{"n_head": 3, "head_dim": 64, "activation": "gelu", "norm": "layernorm", "norm_place": "pre", "positions": "alibi", "init_std_o": 0.00901, "init_std_up": 0.0361, "optimizer": "muon", "decay_fraction": 0.554, "train_tokens": 508200000, "dataset": "wikipedia_en"}
MLP neurons of a small language model. Each row is named by its layer, matrix (up: input weights) and neuron, and shows model dimensions 0-191. Each number is 128 + 32 x the weight over its row's rms, rounded and kept within 0 to 255. Numbers have three digits each.
After each neuron's rows, "fires on" lists the tokens most often at its 100 highest values on Wikipedia text that the model never trained on.

L2.up984:128105136185087154148095137200135166141145172163141138127186138054104126091150091211127132135127148157135106128162130126068150147124157104112087131124168105094175174114181132127092111175081077153122154084072137149137200098169100133129125183152119157092067136108123156094088098133117086124138115107084083150133124154129145127172143174098151066108165139097099142124068116185146130077096210144066132108110092103101141198158136125110159075137177190130112137112137131096119116143093090110099140149170095085108180082136145142135057131103162115160146075166121155101077120151115124162
fires on: "s", "h", "gg", "th", "pha"

L2.up856:100106183100069150123180150166130159127037116097120154115128159192144094130153160085149093108097120101144132113163144140111080133168112133145148112100142139118190177110118084110157124125116164167168111121148123201123167114110136146100097134194155155167079136106088097171143139069155081148142094140122056121147142178105199158104140122063133172094160140097199153063125062129129135130076143165132110138126171104121137199140151168122123117148167131151100099148136088139134162186101154081074085075103076087078140113124139121080158161139177080116110129099070119114101135168128115135
fires on: "'", "---|---|---|---|", "|---|", "(", "’"

L2.up412:117081216136065130119105124158125119149100109136083147125111181171111141086104095103131158069109114115100166148137142145123092153142126187151150132101149139073158160093200104096210070098131156168144129123072097097128147151084143114092104118152122119111132151110135113154144129149180127116096137154095126140157121143146119163138174078104114108107131132114175120160153183011068178170098129079124158156088173161134147165154199116065145083089115117116086064155133095187099140207135113090149130122094115121072115155117173102148096148115141143126131104126106164105195154156121134097
fires on: " |", "---|---|---|---|"

L2.up614:171116129071104067131153141121131086104128167122169105116152148064188244168099118162149129114134154127154129159147168123055058099128114106095103169122130138166164129154145148107086188181205149171112170141117147110124120166159084108029158163153150098159095164132074145149074122142146097138155090149101109157148151094140157121160034088131089145089116119164086133126082135111156117128155136089193127158132090078113124093081143169114127105100124076125140093140176154118136168107142120144128164099137124115085142108120130061177157153115140131174117180084120143130129113132121136099
fires on: " |", "3", "0", "t", ","

L2.up2:127115103136094143072159079119088151161152142154071159129067059077170139171151124098170121133097148160139127135116115113168118127174128102127142182157153111161113111139123131111141113135160074076123093152083093126091162109135128128118167118136079126104084179099130089099153143173121144087095072203054145139136161205137143135115120099114102102142142083135068165142053111128132070192155110141131144139133150158167142096079106130129176185110136118205120084098173181135159189153091176119117155065141160110127152131070113133128129188113193079133154113079121108132162142116102182134
fires on: ".", ";", " while", "=", "-"

L2.up163:159098133103107149070094090157131080149109083142114086117094210131145097176166129144168135165104112103094074117102059088124149191151079096121064147117159161153080132166121077101145079154157095148125165087119139191224151134193122140173129171125121143165106126185133084137131091101132125176145101105196122139123174118162115157122201153097114127098079167105145192117148143154162137157115121174103086088124092132124148137086139163120156122181112113158140069121104100123152119125147147120123135135107108140108173074063184093136146163097113119132116094134152141064158140121114057127
fires on: "s", "ter", "–", " the", "."

L2.up978:139126139182137120134129105157159155070155149117047146151173168133189181159124064144137156147110090158123155108141124135117085169075140125078129098137138115146070137122163082114042086119098180090111117191113120142144157143127137138110134113143107118103102132094076156146106075076133114172117115179119139174091080099094113177124134142094120145107190131131120163140145110095154140114152136150089138064171146098100114160144187156110142107186117179069095154173122132101102056163133087131138148120085107098145117115109123136161110140089139105131172132032123232123128127145184181175
fires on: " "

L2.up228:113164160169146189165146097142170148144150063165084134078075126127144142096159126074057228171112126109148162128174093096110145136115094147121101092181165119149107092151177088107089112135173175139087101127095106157067113147150111134138150139102128127149096096092094196138117096172075088144161111113108132182095108123124146114114139101156106099177178086090121113132136153142152126120113139135143141048101104099187151115121170112171086100127161096145195158088175104076120145173120169129091152091114143168129175152173082136141066046131141137126108154116152102106149172090139114153
fires on: "ed", "ing", " to", " ", "ca"

L2.up128:065081128192149095099127135175139137121120141149113146197102134101126143166096083146161145085152134175125137094108102133201069102110156134139157115104118163087149083147174118137145183148085102214111117151106074069102112115161185152119132118168129155086131131157132087095126152123096152134164074141159128125096091106066068108111124206091147137142190115155084139172152120117094097119133125134166157180116082121164132192145131165081148121105151125116087132131107103097147083168159153165123146157109112142130181131090163063141104103097077102088157162145110150133083043069159136166
fires on: " of", "-", "p", "que"

L2.up742:138129209155152121136108098135065129132184117076160196155095101125088096128153165144032160089112160169173095139118165137133139151119123082131110145107115116140144124150086149164082123155159137149165176161076159115144198118132138110115157141113101115154118078206167106105083130083156162152106169152077093155127139059186114102156059131060128115136117152126115132108086079137073097142109143142146119108078083196140121136121116190123126117126129182135083089129066102146083162057116110143103145195142154123117157126084126103118144167124135169149112071081139090139117102155146158155
fires on: ".", ":", "e", " in"

L2.up133:133136129173142122104153083139108131148129157122141076161149114154130155164163135098142160141116111143212073148157077082099135024138093109112168111104137159055139098106114088141125140147148160102094139130129144129116140103049130119123137085105078128123172144134103147102170132122118101138134150141139094126103151063084168145087026151110147115115127120133171139158180094092115167165159095137168182102133114090121098141149123150130135102141088136083152153221195116067095104149132087106165152123145112093152134097181147141185154148104142065060198098116126135159163129096191154174
fires on: "-", "0", "1", "2", "id", " and"

L2.up80:133097134196078185064153098124104097149156148179095127172087155112116101104123165133206164056166066104086109143119156091111122117117175091109116121107164126114102112137145090123121086148084135097098130139115116056154107127110105113155189112150143131141099163113174137154094187156135099070145163120132138141146116159078129130121145110049102163168149097176192123130125151148122132098127162085136082065101178107145088115122162125173065133161127143129182205114151127129127132102128090175186147154101119134141186131108126105136116099111207081092161164127193145120102062119149169138
fires on: "s", " a", " ", " November"

L2.up1294:147140080128129147153119089095125141187097080161122063156149108142147120083105094137208142145118119109150180156159130163119071153189084114122206123141138085091080149100151109184131110149108101132121101165124110078129135124103145154119106109131141129100135126117066114093099036098131123126106145134083105094133152154179184191169075127137154084140102072158163192141111153120107167115102186080123130153177150130109181192101120142081099161091127120179137093130152129106093110162107128126132186161139165083122128114149118139136058106101172130157216209107121125159121137088137116085
fires on: " |", " or", " are", " not", " be"

L2.up1214:089126134148136165102112089094140175169111146142127163089094162101103129178080142080128086096113200148094144129096139147140125133200191122128119156227144085157133142186107079086080112182156112116172128047146118128129145098108131155115117125110060141139097182137137132112186157116123124029108097179117092153151168175162080107124158166179147147072088113099158170113087135114132090193102128158159156136130063091158094113115104116106164089104174105147132156121183120122169159146101084148129127084161157158075084165136116113125088113160146129121123140113106081107147140130107161161
fires on: "."

L2.up1511:202114088103154154119111153204077133137119174138114175089148147111123117142114105139159104117115165162085113109124131098103144173168107120191127147125159122143110174102114110090150062124124169123171114151147155075072147115114103171159153136153212120110186143160110144143093047120146130124157123134138126120173112132146148091125058129099147070096181138174102157122101113083144178182134107118105108121147096186122181084124107139102086100219162123074096135089133117133147108113160131170165093194095101075122091059132095156091091115143180192135121155123073105098129159170144128145
fires on: "On", ":", " On", " Major", " In", " early"

L2.up808:132146122148098098168121109126169171045072121152134137122085103086183185138167142125145128108153138129126177132167180112120129156109138107183061085177129109151108115125115113124150171136179157145115124170085074124120140129115100106166120123177077169109118112073166134131084116136135113094151135168078160174163123080138135142101190110056177095128166074087186117107079142107105169115219090150166120080171101133156125119119154149114113135140111177162136100116099143144068112176114135120179086183203119117080109128177169055065125143162116109125126124086156119134142132077114114108
fires on: " |", "no", " ", " City", " Title", "on"

L2.up624:133130110119147104143109125145127130141145128140087124162145127157187164189135144087213149104166188124108097115128167119127138123131108113089153122177090072095100121125140113103126041166177188057141099089113118190092135183198144065128103093132179106171128105113132097149150155119158127124152144109120131153154102161094096161162170095163114145139097137186152150137051115134130147141168112086120139095154150126153060074054161078158152135135154169118100077107128130152081150107141108164077186079084069074152148143124085106155104147105116106163180147153146123110195120108139118076
fires on: ",", " of", " made"

L2.up1296:125059126154111104140126060149168174180112100178117109086107134127097113196100177145141138135184152139102105185145160149129095084065197219092147084138152170094160184157134072113185185121118083142126148079158131126117152086118127111084151126109120136098132137099138149102104157168117142160170081157080101135095174143046150081083116080115121186141102112143119138099140153107125143089115059118121094132111139075132106175110140128090167140165113144139148107089194121151097112183128113074106104194142145078099136169114139118129116133115174138150096147121105155095146072098161102105
fires on: " as", "ing", " a", "al", "s", " an"

L2.up368:137136129092122156137164122104126146178129081102189130111119151131126117133091149116110145121123080176144117140178145114134167059129034143146089110134119140135122132181050157090135146100159144153140136137138088118163130187115147074123116165150126144180207143122114159145148100091093172153147138132099056140097123132137143089076115121085089140131135162205109116142057129162114168172129129116125108122086129140200145071057132141137060084108093184074119131103095083111146097084126137119085082192120119093141170132105109132147155078178160110120107138147124124135172124137229145194
fires on: ":", " |", " to", " in", " •"

L2.up863:139169169132101114169060113139182117070185061183157101158139157076155102053087134143143187134130114139102100139050175179144079103140095155128118083176148101065096149145136058121121081125098118106125090098134112121134165109128098165132126084122116084137089177173152186098115103147154101103109112165127165180090132167097115097129183132130109107153142133150106161113135132086072158173114112082158101192180120086138076112096114173141104134167139169146142158131144173136138147152084124126100137060190124121186129165136159117154146150129133157135092111103148162123178130157073075123
fires on: ".", "\n"

L2.up437:131105131105061088154108170141121160130108106134192127135162116119125131135115191116124125100145094183167146156106114216173174108175102117180079126183179149137079117136094126126047176143138151068067069069111139109166169109092130195086113086125112105161093162112105202117091124111148078092120185099054134193135140118095115093143128072123086129126141090135118175136183123133084168167164164141145144115142146162147142128176118169139101137143125143096129129096147120120111064123088133139136117111095174120098142136114125118149078156093124158056190126127075132157134107120090169140
fires on: ".", "\n"

L2.up844:072135082142083106116175081126154107112180097091121131082126127129180133147121172082102173155153071212115131099104115127094141124154172130159147052127094176155115159196126203111165086156180123166080118089089126105127165094099130153107159179119105161147158140132144109129102111066104195126162093124122075147110123115106098163123099093118112144130165153122135084110138128052181154169085169120151090070121126100139116069140151158082181136084175103177150156121127175101126123123093169174100157174126115130135162098089158133130117168121110110115133100076120097158142224124131123142
fires on: " for", "e", "d", " with", " at", " and"

L2.up144:163068114130127177145104085166181141122124090115126096126147094121131151130087127137113170111127103125179133126149090127117083162149061095202168155118162130046042143163162120137152169131105112136187114131070103065134117134094134172135131161148141106154194148127153125082164125135122104144120056078123116075133133157133142098145146118134139106134114135164084079129150105145119151134200171195124148142090098068165115143104200138125107139141084139173154149175156173142170054126138073089090176123068118163156150107067105137129142084120168099202110099128158112133118171119113115089
fires on: "ly", " to", "|", " not", "o"

L2.up843:097029124134133087088126071128112158157040082172133140168063119095146142108144119095176147121109129116127117168134167106144109117146130100139095120181106092110104083177106159115119085148143173109147090119144151082154104132094125057117097134110208119153087142144106158151140118117085084166138153147138135133112112122175136200108109032169090105153142133122121147115131161151097132099122168180097109096137110140136129128105159188131161159117145172148119036108087127122142082154158099118118097110146127179121197124150088191225157129119131119091153116121165110144102194135156155175
fires on: "or", "at", "on", "no", ":"

L2.up1155:137114103118112110105105174127119115083187162127193162180147136111103220085144138136138132138056130109126150143152110124133095068111122166097113138165161103089153087066170068131087160109151096150132128099137135140064149150115079098145135142178153158101086135093128127092134171106088082139162117103148076136169159137105152193093120074148078121124150094173099123183093089187146112076158072159122110122193074135167060107149171144104173110149118157135159103143153141121095169117114077189119172082112085192127075172150080126145156129104160177086116141165117116135143129134133126119
fires on: " ", " the", "4", "3", "8"

L2.up951:180153102109168086119089130158114169102135109149105188112094176121153111109129072072155118080144117145128129126155114144162142111156105152134142061129089127181060103141109178150125209150080139188204119208091130180129119118144103096171128149143121118158094071087083095091126143140119166144080060132083146084098124190113146078130092183136068141084176113104127136118197156147123171145128129122142111078123081097174119152091132132079105179140146183153116190100144109133153140128104106115110129150093136118063157189159138137157146152067133162150130132144102118119119135082075116122
fires on: " |", " town", "ton", "in", " County", "1"

L2.up1112:063165152171146095135084099157029139085124107131117134181132157111182115137070099133106094099109123107132162126114172116141138090112183116090063114139134055169135124098127190130102114087130094135127158147197159143134083122235086117161143121125150117133097118099141088089158151072170180154137151124128076123155125121169104136083139120093122110089182097144123091129160125135052124087103061127120155110166185149137122102100120145090201128112092191111113146152148143163131160167156109159179092112151142119128108134188119181158155139126147143157161093177133118151122068176142108103
fires on: "===", "\"", ";", " ==="

L2.up85:127114115152181086064130112105114112109063170120174119168119135150103159099068143121176162142149150111186119141109127178119149126082105050138093122200108164162163143119134128122150139181139093178130089117105100091079112179092105092138131151145072188067127144109151163034108132093117112130208127161105099151164187128134169121069160146155094113131103169148117147113085116163138169115105181134107112092137112110056111127120134158140162132105085077145125123157148099152175107088143106157102126099162101149122081105129127070211189163124088145156113183136151153161118091106115157119
fires on: " and", " &", "),", "e"

L2.up172:130108197127103153106134124097127152127112108121121132161138176028142147095133111130117132187183120166114122104194073131122130122101109103136126129118122072084121151154094174138062163105074130136140106140155158104111157082114153160078098064148142137109226109125114126102077174118109153116160156145109105198072145107191173077124115129115148128131132169116110153120158186113098165141107121217144124138057129168093147133139194149129190145169100071096084124162116107085155169123110124139141082110175109110079108127097176130204151100142150106157140111121125106099163130070092104134
fires on: "s", "u", "n", "z", "az"

L2.up899:073154104154171167142143077139095146132153093122171160164138178111163105142128114114118110042134131114092151047138124163166156111125117072150122107145108142095144127126093164071120160159145151135172150166164065135153113130136074146086124142145133101142184158093156054132096130093036127071192073146113145108105121099116051108118116156133150109106126149170228099167129105162138166127099125146142106140142128114185117139112143185131123120053055120156174148160117071128130133082106107188095106134121185137165127126057139170134167141133120112136179112122151120082139168134125155125
fires on: " |", "1", "3", " ", "0", "ale"

L2.up433:115123127088080108121128096148126156112115117107140167113086119146136124152138188129140112137138157174111188116117070155039175080116194049188143124130147128110122074115131130124113176181112122072129140156118158085070136131140103161141172098118139177115143115079092118116111147065096144119188154192102148134123173090114110110172077123072175098147127220173137136062090117179121141112064129136150035139102176193122148101123129145099119170138158101172143153127105076129135134138157182131134113126145161086139139132140125132127115157149120118123077136101070086168195178127107126117
fires on: " the", "0", "on", "c"

L2.up588:113137100127160140146152116144144154119169117109065129103150150129130111156101098115111132143152140171134140182090103140126129074152122155121047187184164108131090158089092137121163113037184140089143064040109107083086126155041102125101095132082109142171126153105187134125145129154148127095093092132107125186135117154116136157128182109145164083107133090084092179160106129120100115183154091113138111194194092112172105117122095105126164132142135129178147102044171142160133152139110083116099130132164152150095077126146155120145120128181168206158119140105113119197124113143091185116
fires on: "."

L2.up1160:132147090157083126122157119140133132110122074194115133089094180139098140078145095060131142063115145126088081113151123122035177099153115145120101137108214149141075110167193120092125154144192119166127118153092137111162076118104134122120149149181147118136126145129110155118122139168083148157120142123123119098067121130141156126142149193085139122136102079114069119183146145145176141082084117138125160111118087118147107084118142182119124139103148188109156121162034176133093104207129114145115122111127095085144153099132106126201113114114166163119169142181115118094170195088118057168
fires on: "|", "y", "th", " to", "age", "cha"

L2.up709:169135118183153096094099067157129112098092109126129149070135162089070176122099137147084113093113183126139136120119080127121150061164094152132149137145180093096137146108127094186136096060125116113166104107109158086053137073099108060179095140166149134185134144147116059133166124079205125082108112142175131168162139173130091161129134130133129162153117141062131171130152149128146146142096095129111166160137118135073123135225132115099142152128148102132151138154079175174108128109160106129125069101159083102074114144108121110135114122140160180124134109071154082162160150100193168183
fires on: " |"

L2.up579:141127141057118126117141166133096120127149156098119230115080140149190170178053157118110162151113091127099090159131143158100132159107159129130089134128128160139142146062078178162146055138118120133073125150127154148109155144104139111100123117170131116097124122098146090134103141169091146152164098118104142051167138184136150147077144165164062123088189116173115103076166124082149149172087072197087146123145083113127151124094132164151104177093173157075154150137108153105116099148131104052102152118149138158081140156109112144157120125111147140044170144126108140132049177150112159112
fires on: " ", " worked"

L2.up232:195145135125117046109099152113127106235055123150150109106122130163170106105150135077121098147125110116159134161170167127196173153127150112120137154114124152121125127098122100167150111091124129154112090089097103163073144141177124088134163132151108195130137152136155162150125121124145098129143110115072120117147154143190144077136107145089087178095043073106172172120099130173094147173113121099119082130108117119081135147104100151182107109093072151105151156132130121102167144075106120047141140178142154191131130097099105035190131111075186092161115099129112179134136156114162125134
fires on: "s", " United", "cr"

L2.up1109:138051143187138123082123078101124169143152083107088143172102170112119109129142171139144126131075139104115180159134158172167122117119100098171178085178101184136142183138140159135118140105115145170108070139120177165140126105173128054140123102130133094185107135127159227163091087109139120083101174151105129059136119126161099122179150108110174176136111127188104106148117171126102157154086086136118127141141091170121105114124186186135115166104143112067179118152062137127110136076141073106067142093146069128078093129111144141132040125192125124124127105151152126151124082136121120135
fires on: ".", " of", " a", "g"

L2.up1395:149073131083130139074128096157140179163127127161103113158122195156176125134151118118105093170094127135132111132082096129128094117149164152106174091146166090088134129054167139153128108151149154179087129132143167178092188150121181097149093131170050145097079169057157148094112154159117145137180044075087135114169089136119133097134146129148125138125106102183080150100164102124137134122126089151131168195123124099165124122138153061128086138157180150114153087156114150142111192124173124106107161097140126127107153080068158125082110087112089109129098130178125201165135038136116142140
fires on: " of", "-", "–"

L2.up265:072180154137123114105105157140111193143167155154158072147149167127150100115091102124074148085107106134098161148135102108140168118136154134153096135155209113083165149149158142076145144100142131081084153118144083090165165145130094148093102159113091095166098159130153133135090143125119076112153186145121147167128102109168101153134109168088131178149128171096142095100110143184137049069123130145087108179112072136059063115114060164196126178132144103112166097130111123057152144113130171046162110136136110153174177080138129111202156151119123112088116106182118127133094149161129084131
fires on: ",", "s", "er"

L2.up599:134027100141143131124157135095136187147079148083116133136137144096115152128120150111130088060082110063092174135156144113151137104072151131121159097135172064112153128097180124082156140117094100134146125085147168109180145159147058091150121175175143138092073176129193161150088115110128129133073178125062144161116109141081108160136115123126090144159139144125084171167163132106128140135112097100123095174147089115178097099121126108127157155145140160135150095167177059195098113108155132214106156140184107153158164102150127142116099117124194107114139182081107190059140113134126112112
fires on: "%", " |", ".", "'"

L2.up222:144162125119135180110101092142125118169116080197088179205103062130113105103110113096097095148136159130168111137186126081107118118169188131097144117125165145130141181080159161116125078140120126088151171153056175164110101135177129098183076064186155090121111113058122160111110126145127154144118129106161105133129131060192224092114113086168192155140122149148131106149115119148100141111158180163097110135095159114061146100127149150142125171088120125080127146162144120099118132154139166134134118099080124132127159067148185110167067154108179088143115112109114114128138104150126198097
fires on: "-", "th", "m", "ch", "pha", "'"

L2.up1510:099140217133183196131118122115083097141106144124038092088176131126135111158121132113075102203136135184176107178101139149151081110137121114122062151133202131112159158098155117152137130071167149089154164077124121098140126124152157118065116123119118125120095122145164100154049079076143126115165132104090086112141183119115140107141167132143163061112092158123080164151138154073138082141076094106079141112131203120156104181119129074166133156131127111147137137159208183123104126112114106125142191132119149193103139121154109110080098125153143139168097123117090143191150141154138130128
fires on: ".", "\n"

L2.up320:151103132181093140087126141085184108116173150116184170166051131125192146147118127135159094072130076111154090104119083109139072139156133112142141104106129148087119169050130100138132143167111128127123052150081135159102118167151101102085151109109168061169086165171027156073150149122111167100136154087111190118115109103106150131158111134120181137099187144163110138109099169088135140143168137134148167190141149094132115157090150119105054171163106176143150114103082155118186168119094157097112147079096120094104182178130137118114124142108072151100135164163109134140145097153153154159
fires on: ".", "ut", "ur", " of"

L2.up1007:131143162119099077099065163114134103114169140129100041190054096164129094125159128095095129122173140144173057163157165128136104158078068086054157107130156152148137152096157131145094150120071103152173118157137104116126142110146108143139149184105181154102131131165122149146143097104101136206177120105097078099100153136183093133107089087142160128129109135125138139185119178083133090109139063129109167113128141124137115190105120111110169104160120157091171095141142157130149172131094090064119132162128085150156121138179158191120091169072075161090157146104160178090176123096160131104
fires on: " a", " population", " as", " well", ",", " overall"

L2.up91:133131161135132117137101131161135067170145167046159173136079059129105203121182137121111184101120154112171168071090118125125144111150117076128062104130167133164122114099104142127195171072174133183141154168078114084120140141157130188086139139149128133163108160053131139167077114134083075125128136063111119073136174121114122078161151110131123137148123166187127132130126108145161115105191095136156097095101078167121062098134139129143151142169090140154169152114087155112095151140144117132107134134160168179179130096098150162070092127119143104127123083133106096124168129140058165062
fires on: "ang", " the", "en", "vers", "na"

L2.up1317:113110143158108140132135087127182112153118062168147141157114148087125044127121080120036103084136133132100127136170139151124088123189157083101126112094122111132151105122182154117094145165107098140180118171145144067140162107188094149084199137090087081092141150086146176120106179083123165139085120106090126146106077064168209166158144127098130161116126118105162111084094162129134155103193122158143110122150116146131129103123141155152161114163129144129101121123177120139182183167106147137175162142084090115138128172187116133049126103098087157097132131149125110125055085100095173183
fires on: "\""

L2.up524:157109114053112174052126082148082128225118125109104108106119159163168125160103079092134119147215140052128144149218108096172130053114124197146144098120103109142092117133156126137151127151112131219137135145089154152123053117147085112126142128177133193101141125055143128104127136173114080160113100147173168135105135127119127109075059131118154117124108102180126166084095125138141143200103116168121137174121147148121048132135117158113096117097138097147125154148176168090125110097111100159150099141125123136140099108139128137126192145043146126145132132141128110098130114113127088141
fires on: "0", "en", "on", "or", "er", "-"

L2.up1232:120122165127190193146112121096173099114161145125125113111102107064132134161101143103121135209166080126182106179160105085102107189191168075159079133114122076087118058162120060130106097127098128108075159142120187113164125152083128092152107069096172114136149156131099153088143100182099139087154112112098138051124107096170119127119152144120107103128149140199080105100121108130157198162157135116078111123129111114091127141131159099116060169172117140157138149120131119075093124140170161116198177097143136040150118141124124173184133156130149172138104121122104123159172151114143101120
fires on: "-", "on", "st", " or", "ch", "col"

L2.up384:088119107076090133110166117150137125159123133158097138154072094167156101142193092114161108128109151176101146084138108140109147118235169078148124144173124177150136118150080116110089084175146123138174149092099067101160122150106147109108110115181169113178149118131153082147120167118131105133130075125110084162143088127119168113146100152153095119111126125151142158183128126127122142134115115199196122088167201125065164164101165112086131133091132082142150106075117109128050087174107157104106186139200144163101144150176100079167145115095105125119141083119181127114071124047162107135
fires on: "s", " both", "on", "per", "no"

L2.up390:150138085098100143111174175098154145052155145110101142135129158169124104116112123144112154132126041131170101193132133123170139077138155129127148078157132068129111083125209076090212111120147099157108165111170151121141170117055119133106138096169163106198137132114151119155177114100146106076191102093137130082142107115096175138100127138150134144127093113143123112053107163119132127126115145137109168198117121109111131155089133139048135152134118055111151191091133114089142161101168109150158093095184122104165167135149134110144082082123092135059144119138132140161075098167185102086
fires on: "1", "^{", "9", "amp", "r", "l"

L2.up1319:129116144145150094095132080098090113136132197089159120158142125124124168188117173153094220106156120184200136158165046163152059098096130113121106171225144137157111127114122161145099148112164196080151134129147126108158190097104134074123119110167135166153144155167146149140070159113117163178118146154126134143149126063188076072099130093137084107116128117121080075148154141085106078158092140120162089096135081124112049104078123127128126085088103134145135154109101132140121140137136131177102135172137103129146105137116105155122115152105156142116139088081145193158083120097181101098
fires on: "d", "e", " place"

L2.up375:093139114113158092149171142150117138132099089180185167117109120119087116149067098126080098127153137141107104093156157139118099167142066108178082162139096084116073130106073188105122168115184141118122112120164143157158144113148119156137142088135140133151126150142136137170167132140151143108128114040090159103127149156207122103115108084190148106121124167118105145219110135149154088145091110134211143124107153062154108106119125099150106141120102140127100092123139087111123154194157087204071092066109095128123042116138136090204154113183121156173084165137138129145085142159102150081
fires on: "==", ".", " ===", "===", " ==", " –"

L2.up215:109153093158168095133125150216095145154089117115117145089042174117208104197162164129135139116108145111132124159160105184121117103141153132150082098113111104120134098140187087147072068159135121159158113137075100154147176095102049120149105182173114102110138131110124165106151126153152106147086147102150081136142124160137102123101129119129124127163136087133174162146086096134145107104116118108136102139091110119182052132188110133066109145184153115054210176118099111117128101197167152149111138111161084144191117104101107104057123111070157178139101111108133185144117139123106115150
fires on: "%", " /", " |", " out", " of", " living"

L2.up775:015095115108156085153143059104127220108106088123120090105112095088161116123091170169170126151106127110134115150159090111166133070147101151095125103175156066164098099144082174124098199068028177122141122153116111106146167135097126110169123106115107154166097182079156131154108138081126164169215136141139109118134111087183131128142130092117149164102116139118112119141139120150138163135107093081120159184118105184139156141094148097163092155146112047157151086114126148161134182157129148124150109130126078177140169152147087152118140108097114125132185154122145143120118102090125175140
fires on: ":", " /", "'", "===", " |", "cre"

L2.up399:135168166123135106163126144112111092193092096154137108145098100139117145234083111091135149101115128101150128124089154199136164108132046118190160144125092093082074152133062069148102141140162106164155039161160132132129122125119161168073133131168122176200143114101155155129167111157135177098169127111148096095071100147120126120110095145131150139136146184100138116080074061155076079196090169113118146106144095159125112096089107134137134130137091113118085117128084116148132107106148067132141129156089164092147112126122203127140169188150115130143140163107157128181116118076177147144
fires on: " |", ":", "on", "==", ")"

L2.up1032:092116104174097116120118085136122141152092150170108124101157092136123123168123123136093109082110114139130185156135184129129137132147135159109088164066135132180147132070103177123131123179157145146116102121129147116069194167134158175167069145137083125123121160087146167128203094167138100050151108119138088080151115130167144104075154124115123128075109123116202118159140122106145156175158111108132116170144125139100074115105152139107110062153108145067066140174098144132172111222207114096148082061136101202107124088150145192118116097114189098101168159104118138118098095112117150164
fires on: " |", "–", " –"

L2.up1224:154132168128120087104122079118139124096089125109163129148084159145098101151090170126090195138144101142159130119098123127100138138118145116209078169149123122154136102185103155080132089154110130067159112118159089110192114075128168169127151189119157105118139188092178103117110122101114095086123138148142099155088049110116112170126091083066058219115126120110103153163116135100170111132127184207127137125196093127121147154116165152150141192155168115138160100130127107110138143127132095145179086166105102107128162111135144124138120032120113152088143134126219095090096165175099121109
fires on: "\"", "de", "g", "'"

L2.up749:213165126076092140084122089125102164153151084148121106110103109145114118059127086117131161143134193154088152117211097132110135127122118124124176118113131134121157084122109179150147122103125139173131083121078189077153151153139145154068180112139115123132105117161114104106138077087129099140153103077090112136151081133162119101126155166210147149161136107111103119114107152173155133100129140078155154147162076068166127128065167161169106108185105086147095167142076129132153144101077123184081091161113034098140086137130152115129082103125107133147112170153157175113123142150209173183
fires on: ".", " number", "mus"

L2.up894:096142119102159091132114124118119132138134126091105134089152071137134098148085109086113100173124123095104130154166115160043121183142173119125117156156144188209154107153102136183130075124027177150154104098133137128159157115102147191122153084087114183111173178138092162133113099048070141155120114136138134133146120186197126131140139098103126199122089082160144132107167146085085161140113107163115078148148113113084165156098125157173155121130098112175096165091072049127139138178118096122062165141154093137123127116133119140146116089108130098121159161097133113142134173143145135219
fires on: "s", "w", "'"